Part of a small language model's weights.
Training: 694M tokens, 10586 steps.
MLP neurons of a small language model. Each row is named by its layer, matrix (up: input weights) and neuron, and shows model dimensions 0-255. Each number is 128 + 24 x the weight over its row's rms, rounded and kept within 0 to 255. Numbers have three digits each.
After each neuron's rows, "fires in" lists the words (lower case) most often at its 100 highest values on Wikipedia text that the model never trained on.

L3.up618:156108148135177162167128090161150092146131116133140166084080151129135110140174159101087088140138131136111143138171138133136138128112172125113134118141164149142146131067115130111089135095129131146135150120119145164137117140092101103113111149103138120160142154119154138135080152135094115066130160101168100074128094147142150129145162134115132120150139103152109083084129115158138150154147138115129128133115151082141102153097115125127149118130146135142087119138141129130159156130083134142132133093137125113113144162167159096075116119121126110111145180121131075112076120144104115123132154090133136127098156099120124140153124103104114150163096133150107124120133099082129136144136153113129149115109128185093153133104132145178138126115107167089135152141079164111113158114094146
fires in: "women", "men", "p", "m", "runs", "group"

L3.up26:149159143135113138113142120131088078097142098158165116080121098136124122106139167087110165111142084121160104173189120147132129068103111150115116111129118154118127098106130113118117125127112157140137098171117126145107115159133120120150102156096160159121152132188162147118112133144129150133143152121131127132133125110107174102173131129111149144125148094083159112127122114123063158125132144130103093145183130092096131090114103098130152109114126155132101139099122134157101176120110107144101147115135124146167168110081170138154129104093088129120120108147109124130121129119089135124140161141184125147101140133159111110133164111110155107128118111109141136192082106144160114155142145140107129094139154149130139114122188136174121117132115169141122102085110113101146154129149134
fires in: "goals", "runs", "appearances", "goal", "obćina", "kickoff"

L6.up322:159086146147142110117112112149119136118112099143148169113119179176088122150084137124121177146184132112101121138126133142111159149125119131106137181134099113122136143137117131135123130113107159161140157106123113112118110164132128170132122144113146115125125134141165115147156076129150124116158126108095145128135150117186144109149101141135130147147126153136156092166121160142146144140097150126113118110155133110154113078136129124089138165110121121107072115113129171113091095146133134120095137129128130096156128146149138138107127142094129132119116152184127113106157094126117123139129087090115113101156167113146078149125127190151130104076202097104093134114115089162142136128096154117124067167105082106153118136121118115079137081137098118125118115140130171092154116092140124
fires in: "no", "not", "final", "too"

L2.up689:139160107137168112119125096090141089139176055140176161150083097115154108127122144118136139129153136143117117123114163105103108166103163130131083071161146118050129118137092134121155112142115156062131106159122140124115142118097129111121163126100162143112123132158111115126113168120143130150111120158167120132138111134114136145160126079116120156106117103135137104146152155106066138147153109159138108148096101112111117120122079138178130083109131152121123101108101139118135121116113136150146137104135080094099142147136090129154144114160118107130140128139119115153129138167104150092145109168115129148128187127142145165111133116138151153109125133133126142129134146158158149126119137115164153100105122144119160108079200084098105115107121124140146150145127112140137145108174161
fires in: "death", "died", "living", "served", "serving", "place"

L11.up139:142174135132128092107109129153188155090177104119122143110075136125135166108121157142171107117114095117140176116162126113112105167105095115113127098103126111133134124110129119165103161130113154136117072163106135114139142139167140139121158117142115140168161152089164152090130114128093080140121149100116127111133143108122123072141106152138180125166105119151121085113171095102091117122148125141142122120121129123136124160134114137095089146129150122134108138139116139126143155097156139096123088148133133113145116141136195108143150139115175096146142133161107112127160146120155120097111124187105106134154152099099149125124169110133164098119156092159144082088124134112131148154145136130151097099150131151095065104108104149125143106154137109117159089162099113112112107130120157
fires in: "or", "his", "and", "s"

L2.up681:145113145108133135126114153113127096137137118192129136118133112090135207147163130076204117093162118111111106108119131149146139123167120129153128131158114136116119089111182127138132178122150139122117100112153143088135136110125167128113112127144060137119123129125194148143129087106142105127085152163170132094147130146157150146104137118154105124139128149153088135171100124087162148142164113145132136136110107114129078118132147123141118094102181164085139114100122087133147098125162124118129122131139117128109099136147118120108124132159134159128154137132135147122122150128157162161116143149084124108128120117131211123111115136084117151132134102111134115127142139102132110119109109149143156158123117149148100153113136095082096114098108151122153116128118097155061121119145086
fires in: "has", "000", "million", "800", "ferhat"

L6.up750:109190097142145174173122095146120162125117104116090146089127137144120134101157130105108135118119077111144093150118177151158151116076145096154105161125110166131172138132149141140140126105114148153110152165116095152114164138139108100126110118101138123116132092112114124115120162127148121118148131108117137135149149126127115143136120113116179188111147075132067110095128131157162145140181117169108139107094155095138134089122089160130114109136151107095097151080138083158125160133120107124115138135113158149154137086118162134123112068101155125082159157125099140121145123159144142043120116148152124105130149115089153137125121113175120071119145100091111142147114147096145121109136144121126155162119124141136155147153146130138169129117115136135105131119127124129140134154126136
fires in: "18", "16", "17", "15", "9"

L6.up297:083146158131119118137128136132148089148155138173095121123179115122161132091095151125125190118104156126163085115090168135133121107158114127109103138152112138153117148135136127121132117066139102167147133106125160120154093143141161167117156097153096097133097151113121145132088106180129098161127123098108148149143132131135135161146102129126069102169102137071172171127126137143129119118103176106165142142092098135101110138165106102132115116130129087137131147155121124095150099172124141126125104148090126129181130128115143165120107130076138181080124143120156123114138125126124124124086163119120150127146100149123131145122133157170133158127128158105148086099147097126122087136098134134120117121157141134106073142118108136114146161145100111119135120186112125146157099113110108
fires in: "world", "national", "states", "canada", "africa", "region"

L15.up551:147138129107126145105144135137109162116161156121096091179084119081107151126075080161073154137158123153105153142089126150148093072126128131093112140097155146114103114111130119109099146130142164152135120120144105087136152120120127150165124145134137118147163169134116149107164114125115168085097143167126102168128113133092121143120126150161098141119142133084103107130125140171121132125132152119145131124119134106093112128161146107087131165121123145165147176127126166114113123111080130114114097123130170114148121138115163154179102147133140180138135146115104081109155102124144115161120119137109140142152087072130113136116201121120129147121095116167091126143154137131139131143130148141150098121111168121137112112145130097145057134131152087110160139146144133111085146106110111
fires in: "in", "a", "with", "two"

L12.up518:082139159148160125102116131165093107131153116159111129130161144134109184081113135103124116112148130120113116106103126110111120108223165130109078133135124149179135114144176168072065108156135158100112138104158147139124098129163119114129125120167087138102118151140115052114107129112125118132115155123118132109178133139113141124134112108152127111092100085159093061175128115103114114127114159135144147125146162145093131112143096151135147159135118152127131135123134156119132130165106110128162114086132145092097129159126148130103153141140151115167160126122128089159120107110157117158111146148126103118145117113135126083125115148134136113144107133138138129166174118110135115080150104110139120097106093122116147156176137146134143142173160123145123098105118105098125135149122106
fires in: "of", "voting"

L6.up752:106144130146115158096142133085139116115115098131119115144120131183156112132155116115134111060129137159133147154145137154108134130112122126122105176144137143141166108150074115151143127162158093177124109103134115119144174156096096152081081161070149133115105153131117102114126113124140148130096088127123110135082110146129165152160130152166135161125120106124163157110134076131148128128148122139135088134133122119170119130127110144129117093075098133109114100119125151125106145094152098182112064144143160127083145140131154099132117105091109106130135105109167142131132090163128142093139133122128124126122089162141122143132102138079095120153144092122135148142169097122087118113131139137117138132131139159124148130163103125127113153123109174105183190133114123157113105107152181
fires in: "one", "two", "details", "three", "four", "each"

L6.up193:115151119116152146083133114111151111097144106153120135135105155137086143087159160130121142136082106131143116093171098159125191125118160108124141115160124104158151145132134122120138126136167116124142135113155113145102126090101087138124115137104111094108107149120121115155133154123109098130128143040166135140136140121115125143135103154135149134124154122107097138196140122095123132175125154115164155156087130142183113154089123161164147093117140108147133119102135120151124141122121147140092132094141119127115162164092144119129134134118145122081128171138099169166112079093150139119114151067160112143118129121132131146064122133166143120123140089120166102139155089129114166110122131164124155126079130100147138104141120124171127132102155138072111133133079149134091095124126135
fires in: "women", "education", "born", "young", "girl", "men"

L4.up160:128123146161139094166153111097126177119141097127147137100111107137161150082140164092090098105184127161154160098142166133120115128120131163142161123084143148159128146074133076098146148123070124150136110168149164145128158109113123107093113148118114119160115141075146125114065120151104156094113155108135138164107104102101145122172156128168117155129108089110135098140118093143105115169154141143113082180135127104096107122131082129114171111107115124135127137114118123122111125100150146163108089129178149103116124126150144104107113136103151090124113140142134119115077133156132139169094142201143095169134133101098132130143116153106153123119148085155129150124130144117127155104118139139131117106161130154152163131113170138158126124101120119101113127123135137130126124124128148
fires in: "football", "born", "played", "season", "olympics", "election"

L4.up44:125139152162133154103179136132159094106125137130175105121084134136139110138153113120093155138155141169133160086140123142101122154153154093114147100071146115135123163123105127136128085113115163111084122159165125121072096137071111133105142109137159141117129170141172117104126100136128131070169127143161110154130087154110147126146154134166118096151121084102151141142126118147120143117154151134125109135126110111117111139146154137132100108146124119106083147136106148099107111112171132108109145146156131131131103099192082066132142101096117124156147139124153108082124152118136079138075129162119138089158125134124106117148120133137156163153161143143125113126145102112152175109150117108092137115162141128123145161121146072117108133111113141144150151097119163109104174107113154
fires in: "it", "this", "that"

L3.up516:129147176121123108075132139117114112166147141146125125126122138104108131112122118136141064099145145148165129148120127113158172085128156113144130158122093112149134156158119123182167157101157103132120118140118136177147084149129119157095156178112155146147134114116103073155089099154118072121101056125141101134102105135144123160120116136127178109122107129121155078135105129136122176141150131157153125118101136105144126083123117118116096164124115184129138122115102109086120159136156122086163112155074146108093138152146113140135141147130134130140155110096148138126139091144121142134131178126079119112103148143104150166091130150125150116126150196145158171115097111129123124093093161125123125122130084107092115127124123136097122108166131153110129142123126144148123097116140154
fires in: "her", "his", "herzliya"

L3.up681:111155157135081131112090140136105083158157132120174131145137116146121125112095142124130130159173123146128099134133123139107131192136113164129079110098144087128112102128115131114088116157070140066122119116117128112115157124087151135139148130170132120106140124139135161111084146111125144126163089109106105108139053126125142149168102090187129106145121089124092110158114109176090118101146140116112132117139143113117153158143135156135124141163138167139080138127122118102078095175136147144160117115121153102102104143149143118130169126132187129146145098117175094135107118118113110125110127116140136159078104133119123116166119135144157148144134194162142109113152150124150181099143098126091150121145151127123177131121124128152097110120104133138108142122127101136149151138132097
fires in: "there", "2010", "this", "age", "2011", "appearances"

L3.up342:119120149122117106134149096107131157165170147165112091104177138164130099123122126139152182097131131165145135154150138126103124120099172114134076094143130122167107122155125103112125124121095142152116140135123118111122139126120130106167117155135166101173120140110175076153141114096135154137124113180120078119160127098142133127134156102126162100147087139116140117114150168131141145139149135152152160131095143120137116112125107078146103112158111179110136122125136130146121116143114081134107090141121155097111172066101153151162124118111101095126124140113119152119185122081116190125157120138159121123117117124113097136149063104149112165150139078112132116126131103139143135153161102109055095083160134124138128129116106138143137101110149092110124130142147135111172120148105137
fires in: "united", "however", "goal", "goals", "decision"

L8.up119:103185093112163126132086168106081166140113159155079115135188121172119133126113120114103122126125108135105114101156152122115138102169105072095105116138096135130076152146134113124144137137124181097125144123125121165104149190162152088120149085132130160088126110113145076151137105133149116110092125134132127127147110120163096121122149113112133062118130122149129115119133140163085154117100133122131118128151125156124122093125095114094123126152138118113146152151121125129104140121156122084086120103132127124127119157167130115130116096137120146157151133181134159135147110127139148132120116167086120189148167142160162112094142117111167081106155147123132135092121147126178121134184146125182117122159145135121155152127103154145075128104116134118132140131114106120127094138092128
fires in: "of", "as", "that", "along"

L15.up262:119110059149126137130114086127118214092109121145127129118098119111129118154162111128120072090104152158137106161140137112133080113123175116094114123132133142140125130152194117092100164172106099130125148141172171120112159175132125157132112122111113134113135134138121136119139174108143101135108116172127157137101138122127116134093077155146114136108131118148167128125114109117124130118119135091134111123109160124149168153127135168114117174134159106124123111141111150149149127171110159066131111154139157109131161166103109106126133098102101150089168116159111100105145125089150123121149147140092132104138125133136078131119089151128150125129063160100176140142153154174116143107154152118160149140139157125161129124128123087103117115116129121113116138080094133110110131110129096
fires in: "to", "and", "or", "very", "will", "would"

L2.up68:108146091188146125143168139126086123093142087116133158106161168141133134122103068102105122140126151100153159136132103119160101167110154077154115105113126134117117150138095161131167086108155131150135120152139082147142141099091130131130118116131049105134143150160161148200140116124124093170083164125127110146135116148102118131166123095129127123068114145121122115102131155128177119133151106087121145103122111153118097117140130151131141144137118140113149156124123128093146122133137157128107142140118128133114107083107108099116134069149119158092109129190180145081140158127111162092119109173125088131141123108141161126153123135115100129135095151117099107104118148107134132117098114137159128134146101103127118111110144123117175123150175133104107093102119142161138151118120112
fires in: "those", "guard", "flash", "live", "cape", "brass"

L2.up700:135137122107125137102101142126096121125129125100141110109106134102171113137146100150103183100123159110131160108135086105157140130127136092141171110109121122147135159128125128132078175141147117131136146080125120109103140107136122132198135085142130108140116145125129143104120086131128120136139136166127124123118111145108136134124135144124173071165131142097145114100085153145163145142130128137117175134107153139135143144108137188150111133183114126126143173128080107116139151084089147130127152124096139138139129104185091139149143119060147163073147141140097101168130129133139115102105101128144096066123124135135153114120102126161123104162124125177074108113111084136184125144109129152133104128159120120152106160133117119122132169109128087143103193121169147133135095127118139
fires in: "more", "perfect", "lower", "upper", "high"

L3.up259:148168157110091141143137124100125107159163110102089139142128083122117150098099119143174119136159088174089150167135068104114105116118138092142163113120143140123143150158103117097092095156145099114129079182145164138120134085077103139139124119152120105085143111066144139144101134179127131106162110189107113104141126156104140096129127117170140116137123121106107108092107138164112135119149108154111172186139117125130117118125157177137064129147152140087136175111142139128140111113180166119142105145112156116147143078131120094107120122075144139125137126130127125117144119128125124099118160114143117135129114129108142062157127116124175150143141153137113150123116127121145119128118118125128107141159140105148153146179119105136105120154105101160137139118116162130137138158120138
fires in: "this", "there", "these", "after", "announced"

L4.up122:101128142148088093144130141122135126097142136134146103143163146132139129136142140130100133140103102098131125108145105138156171110097176098111134108086134118122145106108139157101093133063125096111115143131148143113131101130161128109121114108121171149157129147188158097130112086125116146097124145151154144157127092140148128123109145119139127151140135083118138151068127098102124140140156160161129130112125147108157146143103155175127055131165145117151112120155142155133113154131147124120126124116157141127096128131103099098122127102068117143113143164133161141130090100113178133131133168120129070110137160127152164172165103164125127161111149145134076093160104114116143130123152123095104161064151119130102162144096115082135066130116094108161127102147160141160125124114117152
fires in: "his", "its", "their", "her", "w"

L12.up442:112120143118101133128097082128163168135123158114114104168129145092138140139128116125141110114143105107122151134164104101136134087160143124159113126157084073123121162088146142144135077132118145151186123109157167161074159156141132134122132103111116154079130171161130122117118129137131131112107154137121165095123133162184128101116106113090108116152122138119156131129135124134134050173108121116095083102132105146176078123157114173140145119149117110104142121158118190107136113133123174137120152095150106139122133159131144125112131118122151144129108107111151164119183078131148132095087146118106139128116177132132121134119137161111128156119120147130096096151100137124085097104128137091117155158131113139070136133102119173124142147107160107164148152151104153145130109120129111
fires in: "succeeded", "no", "had", "or", "were", "than"

L3.up409:129129127110107126103144125120079131131081148148143161119122146121157139102127161144119103073116081071154162105135161122139154092148130149136108126112127113132120146096151116191153159110132125142136116115181110147088104136151135115138143128099114154115110115162144140107140147109126101127109153118142117172128135138137133148115131074118134112094109141153199154085148118133141141145095186106145116113127153123152133116174127162142136113134086102115135155193118115142092155123167082146146089113112125144144138121103138128057107096147124159138117179123100120162141072104156110114191142153122103139127126123109104045102133117116105128147120131150109130138147123133151130139139150126104133103142134098122114141154142195145103134136139131111179127118105118108147153120142114
fires in: "while", "when", "although", "term"

L3.up664:155118143151177146140158072153113170135114139159146144150143143158079100133114173109122125108141139135120146134120107122163094152151106125123089125158135131105134119120106108164149129123140191110082091171131159082150140094108103137117106142089103110171171126116171160095156105118182111134116126125122124119128114151120130127098110099137137135170119103145120129127139111138123095157142125139132102116142115158164112129122104139131104164105120135138128143119121127141148110152179127108101110113163100130121116104150124125106159086141155064123125109113118181133106088143143131157074081139071112144103123137115122132102151131081177141120097106137151133130133147138106154137147127137093131142150178085154104088154096137145117098119119133153101126145106131176063160112130144
fires in: "there", "enemy", "south", "hurricane", "infantry"

L4.up89:174119118137140103115134118169156121102118116124187141158127125133134121135110107145126114145132143125166144172102106090135112120094116108073142107147141122103127150121096149109180110165159095171131151091127129117158076158155152145108144130124154118129135149080105135094151101135135107155135155113151144163148111164097075129112153116152089133130072134098121091117115098119123127111132137119126140093172107140115150090159148164150149118126105113128143119121112142109099166121078122136083130119158168144143137124100168137123108127086110087127149152146149177097108079179110107145135144145101091116160133161136102124105159157128112120144130110111121151131158129101143136137120135132097097144120132102165135115192131130094157154159136129112091108086163156166088114116132096
fires in: "south", "north", "central", "west", "east"

L6.up709:139099141115135085125098120125123105093101108206167102127131120113108151128126123146106112164091099186140111140119146150167128095130157134150147144084161117167134090115129098139137127136147103103136175136169151111136164157092168140106139089123117170117163160138126160130102169128104115111136098093086134132123101118145101162139137108137121138141139138159162121172161098125116157128112128134126152086105108112103189157133120086132158111107152149098113087108129158155087158110159154140113077076125132076097138157107130173133131093138123130113128157120142130127119142103106139084144133145115140106158054145096121133139128123131137141128111108167139164144134110156091135158129169115138099094124129148109163128128121120148132118150115147112128106147159162110123096119129114
fires in: "the", "his", "a", "its", "live"

L2.up237:156111130149156152178153093110126123162163140134149118118149129129108143132133113097136104138120136144113157146156134120091154156133094145103129114162104124129100101125172094114116106138129179131083151115146116156106158106133139114138140146123135133158213149150115129088114118101115115101191136070097147103144118154126110126136132102121119108137150136133180121156125069125116121156122142142150123128087137130155092167066132116118156122105152166144139162099146162136119065150175149142159119116157111134117106147132164086142095095135172108131110109083123124124097155115110152146140136144101134109102138119091104104185122122131145142138146085118119093125086121133124093137109098097151149109119137139157080090116111141112103125130122158117131150159118151123150080094129097
fires in: "took", "worked", "take", "served", "cut", "moved"

L2.up436:126099129119133140121112131125146112137138130115106097175073119128117152155140144120064071141155135153109107148099110137144104127145092096129172148146129155156145138184127142108093157128133141129131149112161121106142135097092130120133139123129169167131094133141181136152150084073133124184136122114098115099134091125107182114139082116152135104168128163144153128188115119126143128152101129142131139114172113116123122139080132145118096163117152150159124130111097124158112077088125133152113110124130127159121070121116145148158155142116142149136117124132140133086140158109147105124142062171153109115124139102157121108130114150161170105099159121134109123157119129152118141103153168140079133147119096147064105143122155150113090121146097151128152099131115093113147132158117147
fires in: "took", "take", "prime", "taken", "worst", "gave"

L3.up595:155121110107184137124151155180131130116137143121154139116163141134161159116119122142111163155084109135095145171111152159145139099156078105101136125109074103051133139116083125164135182157151159103131125091150123125096088163136152138137118113122128116157101114120121091131099144100150127119113143110147112141115127111126136122146173109137113059121111134083112106107131175135074149092155131147108103106155103167155133117111125082128107138127105102106092126112113121134152106122136120132140128084132098094111143141113155140131125119134134113105124165102148145114113129161098174125144143102141141105140163132137122097154140124160126151126122113097122146082110092105155140152130137178154090161121101111154186120148121144122122132157132158136155161143172119146138096109183107
fires in: "up", "along", "down", "back", "away"

L4.up719:117096124107096145092151105121079126095144098147172149131131115139135132114065181156161111108135095126138114142164175152172145111101120143151100145176090122095125111110165159112126127155137144098143124087165099125113154101126150102149118142148144152121130123120138160123121132085151117129134115167161135173157101107135142112105148081134129121107088153198164119096097172141094148089116163143080081134106137154113102082137143102126117169122140123160131136112141155121112120128140107118179142141129105080142123112173157115086148131103145164132156127133080147121133149098120109099145128135118130131126131116130140077171168112134144168118119106155176085107104110132139143087114141133139138130139138129120105164142106119133146151149128146127110137103160121105161106153126112
fires in: "named", "million", "scored", "appearances", "appointed", "while"

L4.up451:115139164131110196132152113113133153136156127133133092130119108140096157120111161158105159158097135109114086113136105126178123135140091140087127097152139138119160106146126098130143130085140122131119174141114157128125169128071092126105138091132108094150156102130118121112108123134139125102127142103087087132136123143172135151120104129187130141128136147105154144115107120099108098155103107112156172148139103078156108145086159155105112105135143117138154128117096054156140129123096131079134141196154123131126122137112085127121146135151122116127134130133094112131126121147148164110095084116110136112131104162129156144130159152125152114092117154153081142155196137085140114122143114132127164114160157140137112145120136148160129167126088187085114150114124147149104121126153156
fires in: "high", "women", "national", "world", "gold", "median"

L11.up370:133092071109097102113144127076115114102122103097138095086161151133116113146107160094139130161100149124137098108131174084139148098169150167119145153117158117135099164108147128114123112152123137081091164133115108136164156187170128128140129113119092179117178099103090101123121080097143135155135107126134127125121117124151159168114092130113128166126092148159117127112148132136098150097099144134120158135174132156148118073094142131133097093154113116091140136098128123161129121148147157135118139120105165117139136183157097132156100149166126181124145121165141103110150092118109127117138138145130111147134117109124117118146157134128129154119127105087112148147144095121114126148133136120161104151143109135125180147139066081107130148143147151098134104132099116093126149169116156
fires in: "of", "and", "same"

L4.up96:140119120108142110116121140110104073120143164124094119148154098179139171134121074140140097125105135107133121099126108125109086155151143123130113136152096113127122103160117109138130120081148108148118158105128147088128120138147111140143164115117154114094123149141113111079094097134139115106126127145126127151123095165112117151138144168143119107148135109125145128117143135160067145145120153149166118079078134092117137104124149140124102085109135160097136184125130138127115166117139156143112126151123165138133141158087104150159141156134124111151116076124130173158168103123124139091116100126149104107125125189110135158126129165095115141148113079135165134094134185148092149115107166101116130116132156129157074125093133157140142111119129168149141121201104133139117160155103187
fires in: "city", "district", "local", "area", "county", "municipal"

L2.up419:120104132085155164133153139110160166132095100127155155162144191115174137166135167133133171135120162142126136125159128113158102121161093133113107125135100152091107133112103125083110136097184134123133115079154145113094104159093141122122087122140156127147152154129115125151090128105170067117119184176106156094103142159102132121110126115139120095132122112142124130098117108111152108130132126147133182146153151145142094158116122163151145162154123132114135127101114081139136173093103103094120118129134142119150107111107145134182116111142109103097129135147111119141096101169107119129149110099106132113137139185136100152124100115108088127144127111107110111132135094107111133112139157160091098151105085152148103096140146146126114148118120137114119108148146178150082110156136178
fires in: "south", "central", "high", "north", "southeast", "upper"

L3.up145:126120100128116099152123145156095134163169140141133102110154140139127187127140128112167109129130098137142138117161130176131121130110149130131130087088117111173140141074120090133106115116129078086131116122117110142137154114110145128126077122168139121157174100120168147107108123153133138106119098136143111102161095130107130142147115122124151171136103099135122150145126118153079161141113138148145155143110145112153116099131096119136124120105153100140107160109102082123120169129183157124137135105126120162184138108137171112076084113084141113116131177120154149168158128098129102165134142102139123148156118099109112121114114112132177125171089134093116125155107133151116134147175139128086120097153108117170152150128131127188139106121093097112132096106152083176116138162089124
fires in: "season", "appearances", "signed", "debut", "made", "played"

L2.up172:157162114149115124136131142165130150133102091121126145140146174150132061172176125136087100168137121156109135150151122104128122100110125156104140167140115128098159125135108097114147100126151131123139117138105112187167104123131077138115097078155137124168154166123138096135172108128157126122136166142134156150120160128119145141140119149138085141159101135153129156121135086126139144139127136130105151110108109098173130146156152155158142149138123114148155129148124118102131167098109123109102160165137155115134111127122112169165116118118105144061144089102110113141115108127111140084087104143112156143096126097130104117133134116120122047052131106109128133179129166131146168130114123161125151135140114125144105109131126145123126131082104082094109119136089145171144105111118092
fires in: "north", "east", "south", "west", "northwest"

L4.up242:133139119112084136163131137136119138127080146148165127111121164130136124108100179131145122100092177099111150156107120118105103116117119132136135136102120112156142097122108157093142118136151130111112134130105115132112156150109116145151135157147137136119131164157177139098063102138131082156161144139149173140138120122126128133137164070111131133148121146132139127112159139179133146138142127104091146087137125164144146114124106119185114099150135143120125133078164089105125175118136134119130143098136109157131115145119174123161103096114152125124181083113089144130123065171152114123089152161136074140120170137132137082110097131078096121157135164097124102112117081115149190192108106118153123134110149120126126113108098135122135127093131134127130106092126130135093165096115126
fires in: "south", "north", "west", "east", "all", "northcote"

L7.up244:144106126126176103159139141154133103163114112122117117114123129142110131111103125093127145100149139114157087123146147133146135123100149132144115123101109124131124117042131151158098144133097115098111143142153113111135102135132123101135186110173085125136126134136131137101123162123140134147110112100122128126117122127153143135151120149087140110125140148135124108196109103127120084077098130124131148127139125197134173124140145133171133128139110101170083071133136126149130096145116092139156106097110135100174117175124126138130119144112112140141161143132109132090103102148115127104146097105121153085136167069164149124074145131150151111153121126142128145117091111139117156205145142123156131133126120109165168143138135164120156120119179119109144183095090135116155061150118110
fires in: "of", "per", "at", "that"

L4.up181:132123121102124187165112137113102113165150157145091109117138150110137123163129149100108141135106166114146137132103111132133089138135128083145128109086102130141146125113133111161164131130120124123121152133129139122126155127128179087102117113150097123137129145121158173119112094118109131118181134132114128102144173177103105107117127150068134114118134166160130108129137085164134156125102126101095097068157135148130139194103101162133096122138173124140111133105133138144073122123113123136165101136130112152104102111146135140077172094158209122083143130110126104162132119143126134137100128123118142095146169139102184139131152095106138128128143135125095128102091113111127125145172149111125152153154145108140151125088122125150112099093156139153128112138091074136132160137080162
fires in: "won", "took", "played", "playoffs", "take", "dinamo"

L12.up242:122144132137135115112123126111171104080142107132124121182131144140123158111156147143134122113141139138135189108208108131115069116127121134109173129134142124089159142098127155163131113149161091106170139117152169151116108154111110110100142175125119156103114145114124139157160141113141087167138137159126105111132101127128150095126153124107116154129110127124157126179109173119122119134127072123093061138138111124158157108138126136108117150114114173137122137107136133125089160123128112128075111146157131148142132129118095122129124104138123112120141127109085116117164100113101150117097154119089125136080091097149179125116166156058114115166163152114165126097127090082117125143153127118151145141145096159117124128117111167123102154150143120162104175085102129112123130108150105
fires in: "two", "three"

L3.up715:156125077117144078130146142115124113123131092134145131138125132114165180115133129119134127116151099130086179124141138115142097103110093121142157099158085087142169148156161130118139172115124111128074118142149128109144168106127116143074145117103120094129128173138152146090118141125136121158100147139142157129094122153123150192121082148142138093144117127136096155139116139079133102182118142129122115141099156117156117097162119123134155108103153169135115134128167136094122131151123138137159081069142117117125160105094121136088135178151152150126095151088118120122153162138165117125119088145073098106137127135141115159101137162132107100107122151142164109100173110130110110147128163149132109164165131090111124129124159090088137097139157123147087146156129093131133112145101140
fires in: "town", "county", "village", "city", "castle"

L3.up57:167087135121160144123166132170150128085121146104131131143116104164139110097126157108132130076115124119123134115158162096167117132131101104138075123126116139124111174126138123141112107125120161125140126116093153145126078123150098098102139145160132146130129096188135134122088127101178146112117162138115141115197104132098126132152097109158123141145099137097167128091142149130141136135164168136128134127126135132158115113139141159123125116166114112103107138143117130132099139132141159151146106096151107101137109178114162072102099083151132114149102149136159082132122070139096147132182105059131145119085133132141129106139122099117115161117089158141140137098140106128138127128131169126166125118074089127188153108114126157158111140193157137111117108122091128119141136130121132
fires in: "when", "while", "but", "although"

L16.up539:131088108077123103131099100096098137095097118131110090122116127123098131143116125116107124134151103143097145088117168133183135136136155108140107116112172126094098140144134136145113134120174125149130147101146157108089139121132124158142102136172120083143128151142153148144105122110119120154145153143128109095165121128183133133153124152146156111125148126119156170112104143155112158095138130124161113153143100138089164128122169117096085112103128135145148123084147149122118149126146150107173091128109129140183157158092142160128113133128109140132094134143116103121144108106149157146127141139118130115141063063132127150106111086130134146104153123155044083124117126131107152147139140124177135122092120110134159166126104167152112155158118106197152112124081080127136113118127097
fires in: "a", "with", "its", "their", "very", "his"

L12.up528:118109126093108151151120111093122110124130132148125126129078182107146098105117177143128124115078136133111133157091117158149083102148128100112115091140096149099120149117140171138124131132106153108135127117134112168159124139083130128170131100122139191145096163124132132141139104176149127121171118115157180139174154111133106140137099088135119116115102113145140070162135117183071136109040129137161096137129133122160155153158141101092149112142164125147139141092169132136123166105135137139127073151107131115128127161126102158109113136148139143099159140119122089101136126113101100103136170146121133102128140120114143113135127123160147132136174110100079143145132118161141103135084132118124145115089126100090144126136131111136143136198123122111124115131180140127155116136127105
fires in: "of", "after", "with", "following", "personal", "her"

L2.up195:124127136140116114168108123088135178093078154113136139117139110065165092141124148158163172114140148131144117100174085123100131102118098113146144127131151102166131121101112104128098132157135138115097139135101123127065112126098168137128129102123134113133119156066133129117102142135131150094131131151104121133112126126172136081114132105155119094102145110090154165190129087135110158113096095099180091140140160151147191119068103148142111144179126175131094144118162141113091145143182143124135124100126109142156149123130125087147091118104117149117118124133132096140169120144125144107103124148109196150148128164143122132145134133120125167126109135110139137160173124146132131106115117130089123120142155074127122128108126114140079158100137128120133117151158126133132120117126141
fires in: "high", "lower", "low", "upper", "day", "winter"